Weights of a small transformer language model: MLP 704 SwiGLU.
MLP neurons of a small language model. Each row is named by its layer, matrix (gate and up: input weights; down: output weights) and neuron, and shows model dimensions 16-143. Each number is 128 + 32 x the weight over its row's rms, rounded and kept within 0 to 255. Numbers have three digits each. A neuron's up and down rows have the sign that makes its largest values positive.
After each neuron's rows, "fires in" lists the words (lower case) most often at its 100 highest values on Wikipedia text that the model never trained on; "fires before" lists the tokens most often just after its 100 highest values on Wikipedia text that the model never trained on. A number after a token or word is its count.

L7.gate632:129137113115093092109116174179052146085175128184114086132130155160190107085177142142152095068196136183126126163116097138104133136072120081139173141075179146143127036083130133143151093088148121155147153155181081229091100140140069135145138110151107126124096164115109098162188080083074179089142123163098129063108142107099092086138198155166151082142157126105157168117138160088128091149087
L7.up632:136128095143122126106181137189096123137139126087107081097112128086163137122202098102125160098132132201097126099105147171160111178117125092176122091165127141140178126135130110128112142145157119143119109105111135172155104105158082161092155126124162147130053126103123124146144102133144169142124123194073166102106089102113078158165143115157114132129165159136147088137139163142064105175082
L7.down632:130124115130127094094177139127167168100127157101078039124171178157138097169113113087129083155173102142177136118073109074148140148148111080172122116144139136096169132135142112116137114136150109111108146167136175175095216127100171141125149069140159163126113128141148148155161101162142157150053108120146147131107152163131146107138189076091078133106134099110113108106115126124142106060124
fires in: "of" 87
fires before: "the " 48, "a " 5, "them " 4, "which " 4

L2.gate314:075108161139142135098162115169147161118121069097100086130132109091106154108132112141104131094143145125167213193136104150120107102186106138136145087079115169119176106149129185129132122150106094138161162165099187116121117115136112101097111182132068157152133192158092124123091109138150125088096131131167185154145105139140117155132087145111122145107099138099150149070112125176140178146129
L2.up314:130101159142081068189092092170108074135140134059160111114157120125139127139136138148135120171147165106151161135097138146119127097149135175134109079124167140118155127171131133133114078123046146109156101091151114166184128115140140112139096175091124105137131159112098079162102172096095151204090097117122170111161113108116141099155166128092137143130167085150122090079133124113097102138124
L2.down314:124101110113059086131107055210117135148128101153093141105158115137135099083109177210104092174166122120108169135133152142115109152181165180101108087122172138162142167153164128133125054165072121099167117135150108124191134085122129087158145145155131129127117096090134120147134205145144166210144142124140156104172169091134101139160192132152133126075112106126122098070121144103066116114153
fires in: "of" 74, "end" 13, "de" 7
fires before: "the " 38, "of " 11, "Jan" 4

L5.gate558:162201103144177172065134122156158157112067122183113113132137142098132131156123133075169163127090170151084069137053157184168164139165140136105080177106156075145149098112123145142112140122079092097091128102140122105158147157138137093177148153165106062206108137126194130117116089072162137084152147142117145182134099119172127090077120130112108141085113152153133185130108107146111175133140
L5.up558:111111203131096100132126139119126155058024145185141165100109114118113148112102171119139140123091161134106134163185142106083123108171148082154120086166132149153147218168159169153222140113114167121169122122136066160101141144127066117119113170133120105103102143110094114143099136093118164121163116159079097148100117135068088130070143120121153107093134099039109185142131098147150128124095
L5.down558:172126129119155205140103131163116122130094159203111120158124089094102122106175111161166143093100143109116113180114103171115115134127088159094151126137121064109137115159082167141145048105083150111181117086152108097139151101103148087203082121152102070142053125154061108122131171136165145142162109146118113221064099140081126140132189134143103118112116108100137151169084141148076101143102
fires in: "it" 45, "there" 37, "i" 9, "we" 5
fires before: "is " 20, "was " 19, "are " 14, "were " 7

L5.gate96:153147086129082180132113147151098104152095102113122162118094098141160138097163135155144161121118161079122119131100171110113139107125141121105193157111112112100123141139150079133122168111113105173190164142182141114049149203102117103105096148153147151134125119128150171069116112152086178126160107017134102100118171141101109176123136180113139115185040150175145147134184147053148120099128
L5.up96:131151162151143147119105193158119138134117236108094136117153115130151139099129151201186063137131106089135097109152186162101085135085061134060147140160132090186117150079066129197177092144146120114103115139122089038185128130088193153213135107113114110100127106135146121127096097140126079097133139116103104082161120132101081121102119081100151116094136141197094126209098124107127112145167
L5.down96:099113092061177101169092177097162116164125069130109088081178094098146120118163120138149141122110083158136071088143157118119097140133137123095127150158093144098148136119125102207130159146091183057078146092100109080183119120076147154144067064102154158111078140107158121110108109180146081165110096090080094135114120092076081098149149096116115148124139122089110152126110136115066099100110
fires in: "to" 21, "6" 10, "4" 9, "5" 7, "2" 6
fires before: "| " 29, "the " 16, "|" 6

L2.gate608:086119181109144174061137177127132111135142158148133162171132148131102164120174142081085165157153159133152140126097177109110145094130087076099113128156111139166161089188103096130106140153123128109160138189124155147120111129161161182116184127136138201085131107138178141168115077120127114138131107113173119075117176106096217138115082157125076106070126178155168151112113103143164080084099
L2.up608:135092092160114129130122126143176142060143130196096138124130104117166110152135137122097172164157122133122165147146172092175131128178088154137060114084152073178124147120153113191082119127155154144172120109203134147123122170130137146122107167126061187109185101151136120116117172150174091137074171180059088164062082130144112159122146162142087124124138116192125131125138094145069142087179
L2.down608:134090092160094129142114131101136169031121144157124148140164095053135082140097153133109157155138130129116120132147186116179149145183116148141058068067176055141101153088147114183094116154142159138184117101190129138147117164161123133162092178082104154104174075132151117123142152096178098138078161170097098149076086151129113153108157156146089128111124074177128110131139093139032124089151
fires in: "0" 99
fires before: "| " 84, "/ " 7, "|" 4

L2.gate574:129121124173142071125128158121137147100143159157053106134098106106108193078085118103080173183148133167180127118116147160149091082119168147076073159145127159135083089143165129137113165185163152156222140109110172136202109177084157074138141180101124166112113139084197142083176120093175107161171114112159087133102118180080136175083101112097119105093126128117146094144075100125113134137094
L2.up574:175109127083140066101173119163181156121145118166144132146140115149112140114091146090130123078167115118161060133162142135072131122121146127026100106089191171154086169136165158117118132114089165069181144176164115133125116091156135092132163081120100166148121129055100095121122143108113114112147116174090151051088130147136120167183130139089126103129073188083194134136118152160049146135172
L2.down574:176133168110117134066096095147160137108139152127151075117200148195099131138154152147109139112152137094108059119144122156065163116169103174123140070122116093089121119186128169133132073113058121140156105148164158140122110104157178121153172080140129179145097124079143123097136134080080117128104141159164174063126131103152128174158135116104131080143141182112148142131144148136070129121124
fires in: "0" 57, "noting" 4, "suffer" 4
fires before: "| " 51, "/ " 4, "er " 4

L5.gate70:136200190182116116088164185111145149185159088154178193111134139059151097140160135125114097090160147147085076114123121165150079138175152146116171080108108076067180071165172151141093057145056125116173167084137166162092151117080124166110094094076116140079095111093107111137134092136154135133134139120137111117137160149135102049100157099121120118160147132080141148233142089145180132121153
L5.up70:127183100111143148147118105110172142150114142118162133132063200075137154169080140109142136076092097112072179114099157198156167163101102103188099114078119130125157167126125083114110088097148062152175107076128138126129154157116136071177076146128143110104109139115108138132129150106092129096154159183097111144139125176144208093133151163099148186076162136098199112082063028134138046172144
L5.down70:141149139163150129088137141119159122147092105177157109152168146024148120162168100134110069152116127143123135097086109171121132127121123127079183124146117162137123091225163127158135081177163149092095139048147107097078154151138123129139122064125103094079132104165073182104103076125131126028147164102082154129127107157079158105097145122083111169116194024102142163111191086146144144110145
fires in: "it" 66, "which" 19, "that" 12
fires before: "was " 24, "is " 22, "has " 4, "re" 4

L4.gate613:092115186133143117157133131138109103148134061118158117152122102203164148121154140140125153111083182133136127156097140106147100115145114096160137137112037126119154160143131071200150155099157129196136137143065113124066121162084084165121140174161113157119093149113138144137107102175105132162170201129121132126214177147123255160089150070068142153105122153183139125134123133097114126194151
L4.up613:178068073134162101111096166120101165146113180132141151115147163100102121157122160114115183144138166128134164111100131101187142082130135177105089121160141113185086123121110114137123040132086187093075129175129152173162112144108186144122120110163127216089169109153120167074082100098118104162123106075159106085107092114072096111120128180131132125132059169161151146172091128089120156161135
L4.down613:077091126175151107143100096110136160180128113138167141119145118081171143068139108180137182108084157162103143115109167105153091139138133122201187108119075133103139105096157062136121131087118118124112105156107086096077118170093085105114127177116135059123095122118130095140103086138106171189171232146100135156156178117059196149096123125073124152132133113171099146084112135079096089153135
fires in: "9" 22, "8" 22, "10" 14, "12" 10, "11" 7, "6" 6
fires before: "| " 48, ":" 15, "; " 12, "|" 8, "." 7

L5.gate334:126149169139063172135155124130113120127063148111178117155144094213146139164108122137146137173094204081135114117140104132171106138133108121112213124095150173167128108138161089136127078144093177101128080125122176148170081145146123104126118112125172076076157130123147090160088162126122170153073117089150132070112121078125152082151112134118124137103106125188127163098053124092103141174079
L5.up334:093106137178144126060086170105109113085159146128127100190150150098087179175147180120081158128127149103107115134124131166104082157131108078115088180120166206125151163109130122109101167135076156117119121101071106172094091120163107136101128111089110112169088136154125151109184111077115106169149150164142162092191147137146077104131141102132079168122136144151106093156073150101123151118130
L5.down334:089127119122159079093148195098074191121127147165131124108125113148132160062095127075154105100136131192147105148109149124126158162147097148103160110117132095141098106104154093111149178186161115141127140072125096135101117123141107148079170057077128176112081219097157062063123142135123142213100117145127099117096172119105107093131093098129158136112141090099146163094145116169142152113103
fires in: "of" 66, "none" 25
fires before: "the " 36, "| " 24, "which " 4, "them " 4

L4.gate462:129110046123109159120084046183125133098083117121129104127092083143115122147150182118098140210112113108160171140081146112135128146098082140133137128151146116094199107134111140200072111127148177120105114139149112146116105112148117198106121117138160128111105049077147096106123174149144141116141142143082176127117099144077084091117158148127177093114137120160146101097071141118150120091108
L4.up462:084097096132126090087112107125087109083095106147089131147138124124127117139161157130153151178056115119093160185106157164109145104129094133205099118110127190209136093109128127112135103158110167103189171109137135124184086203080122055133127185166125120188090182166135166086085166113120108192127110133170114108155101093098124147151152093139139077089098125105132125154163147119115147129155
L4.down462:175111083147150137147092054145159114097113069105124164133097121193138131114157191119110119182126144142168125078126122088170129128150127142153161107171117108071169110144127135178127080113134175132084149083149095176145120146124111153111168121101156131139120013096140139129134136136161122088072149158153160146131098143054068112151180121136144067115163169119095099079112163137168164087093
fires in: "of" 97
fires before: "the " 43, "which " 4, "them " 4

L2.gate558:139090093151130159120120168155103090101149103106137146095076156097139137161104099096130102233135056097091234124109178156140121059129059144093129137104176129181146084127060118119134106149177199142094161190156124127106109139147103148119135157158139156067084141159124152103085122179155106138089162114120161107132164190087115114120110101168121087125041152146116127144187123170116114136163
L2.up558:143118093114160145077102179092176101141080158086168163171120133147132135095088156111153108114142190127102139150088079141092173149129151137115149137130104111144131095111076106109173116202100117086092074134138169180135140133077097156141143177122150134143110130131138121090188136094129078145129101122175148070149099196152159107148137144081129128145197105125131055089074107128119149089069
L2.down558:135110116150114176169101121136103081132122083110139160113079137070206123164092150096122078168143092142067232086125158125141102114105083184080138121186150152138118059139070123122152093149143214083104122160143124160117128137180125137099118119181141105093092124140168149092083090165199150105101167114100149095145197176055118115089109109163113076118099218125141115125149098127110144134146
fires in: "1" 51, "2" 47
fires before: "| " 80, "–" 6, "|" 4

L8.gate631:112095078163097125153125075116054113070088112131081182111159140206071124132122168143147147167169136160115127144121141116103163142149087110136139093104081136139130097126155119158120121172154159174122077087117177140140103127102106146182090184125169139084123144095179101153150105111125082198189146108130140149118102095128136072142167069101103139127137091119133123094169110132151110141148
L8.up631:187121170136104113135092104116066135105129063151095158053070114119161183152126185131133143150140070137173156126137156127019117196193114130102078142144136111097127159126154116136076105142148067126120111131100101127126114129133115111125140151151158147101171152148120138108144125111076157113179133130122163162139157061129138151122158109103129157126161132115096111109094150108171095076185
L8.down631:177131138165184138074101170095071111100147130122175127151131116196171200079106201133122133128116149064153118153114183206146125161145149122152103085122113125086066100073074129129111122164072116096103140143133144131114122103154125108130136099169108076100162085152113153127194103132112094076174126104115139097105117100155133135127042093132124101077097106130107104120111072112152105088078
fires in: "2" 23, "6" 12, "3" 10, "8" 8, "5" 6, "9" 5
fires before: "| " 52, ". " 28, "; " 11, ": " 5

L2.gate44:124150108136099131135101132133125185149110129131101096080167097099182070133078154130121170179173141139111118145103132117141129141106170118134160068170053153102144131107116113114057098205129141112129110132140068141091148066069133138144088130144140091119108120109124153111083188150103157141206112113111120190144083149121141116137106124104147165103154083078079141142138149174106127132111
L2.up44:103167101134149126115124120121146121079166106181124156113076176114145137182066109109180131164107088126119149111138077123142154172067089139131099157133132150154122120117097097160140126095141120109168111139161123143117120130137095079161136135138137102168144098181125159139150183092176140089067173108142119150186108108090099177107156115186177170082139117106146171147206025136214123129142
L2.down44:132152110143171168155136099172083149102180139171162127160069207049152141164089139114166121159114138139069151131166115091173143147106110112118115149130137144104095170100088134210170113110122171100166137077149133167073120126158077101134122107079124125179111081155147117146147142043120138090071163139142118158163123092074132203133137108141145127104151123110120137130202029134160137090140
fires in: "there" 42, "have" 38, "has" 18
fires before: "been " 15, "are " 12, "a " 10, "were " 9, "is " 9, "was " 5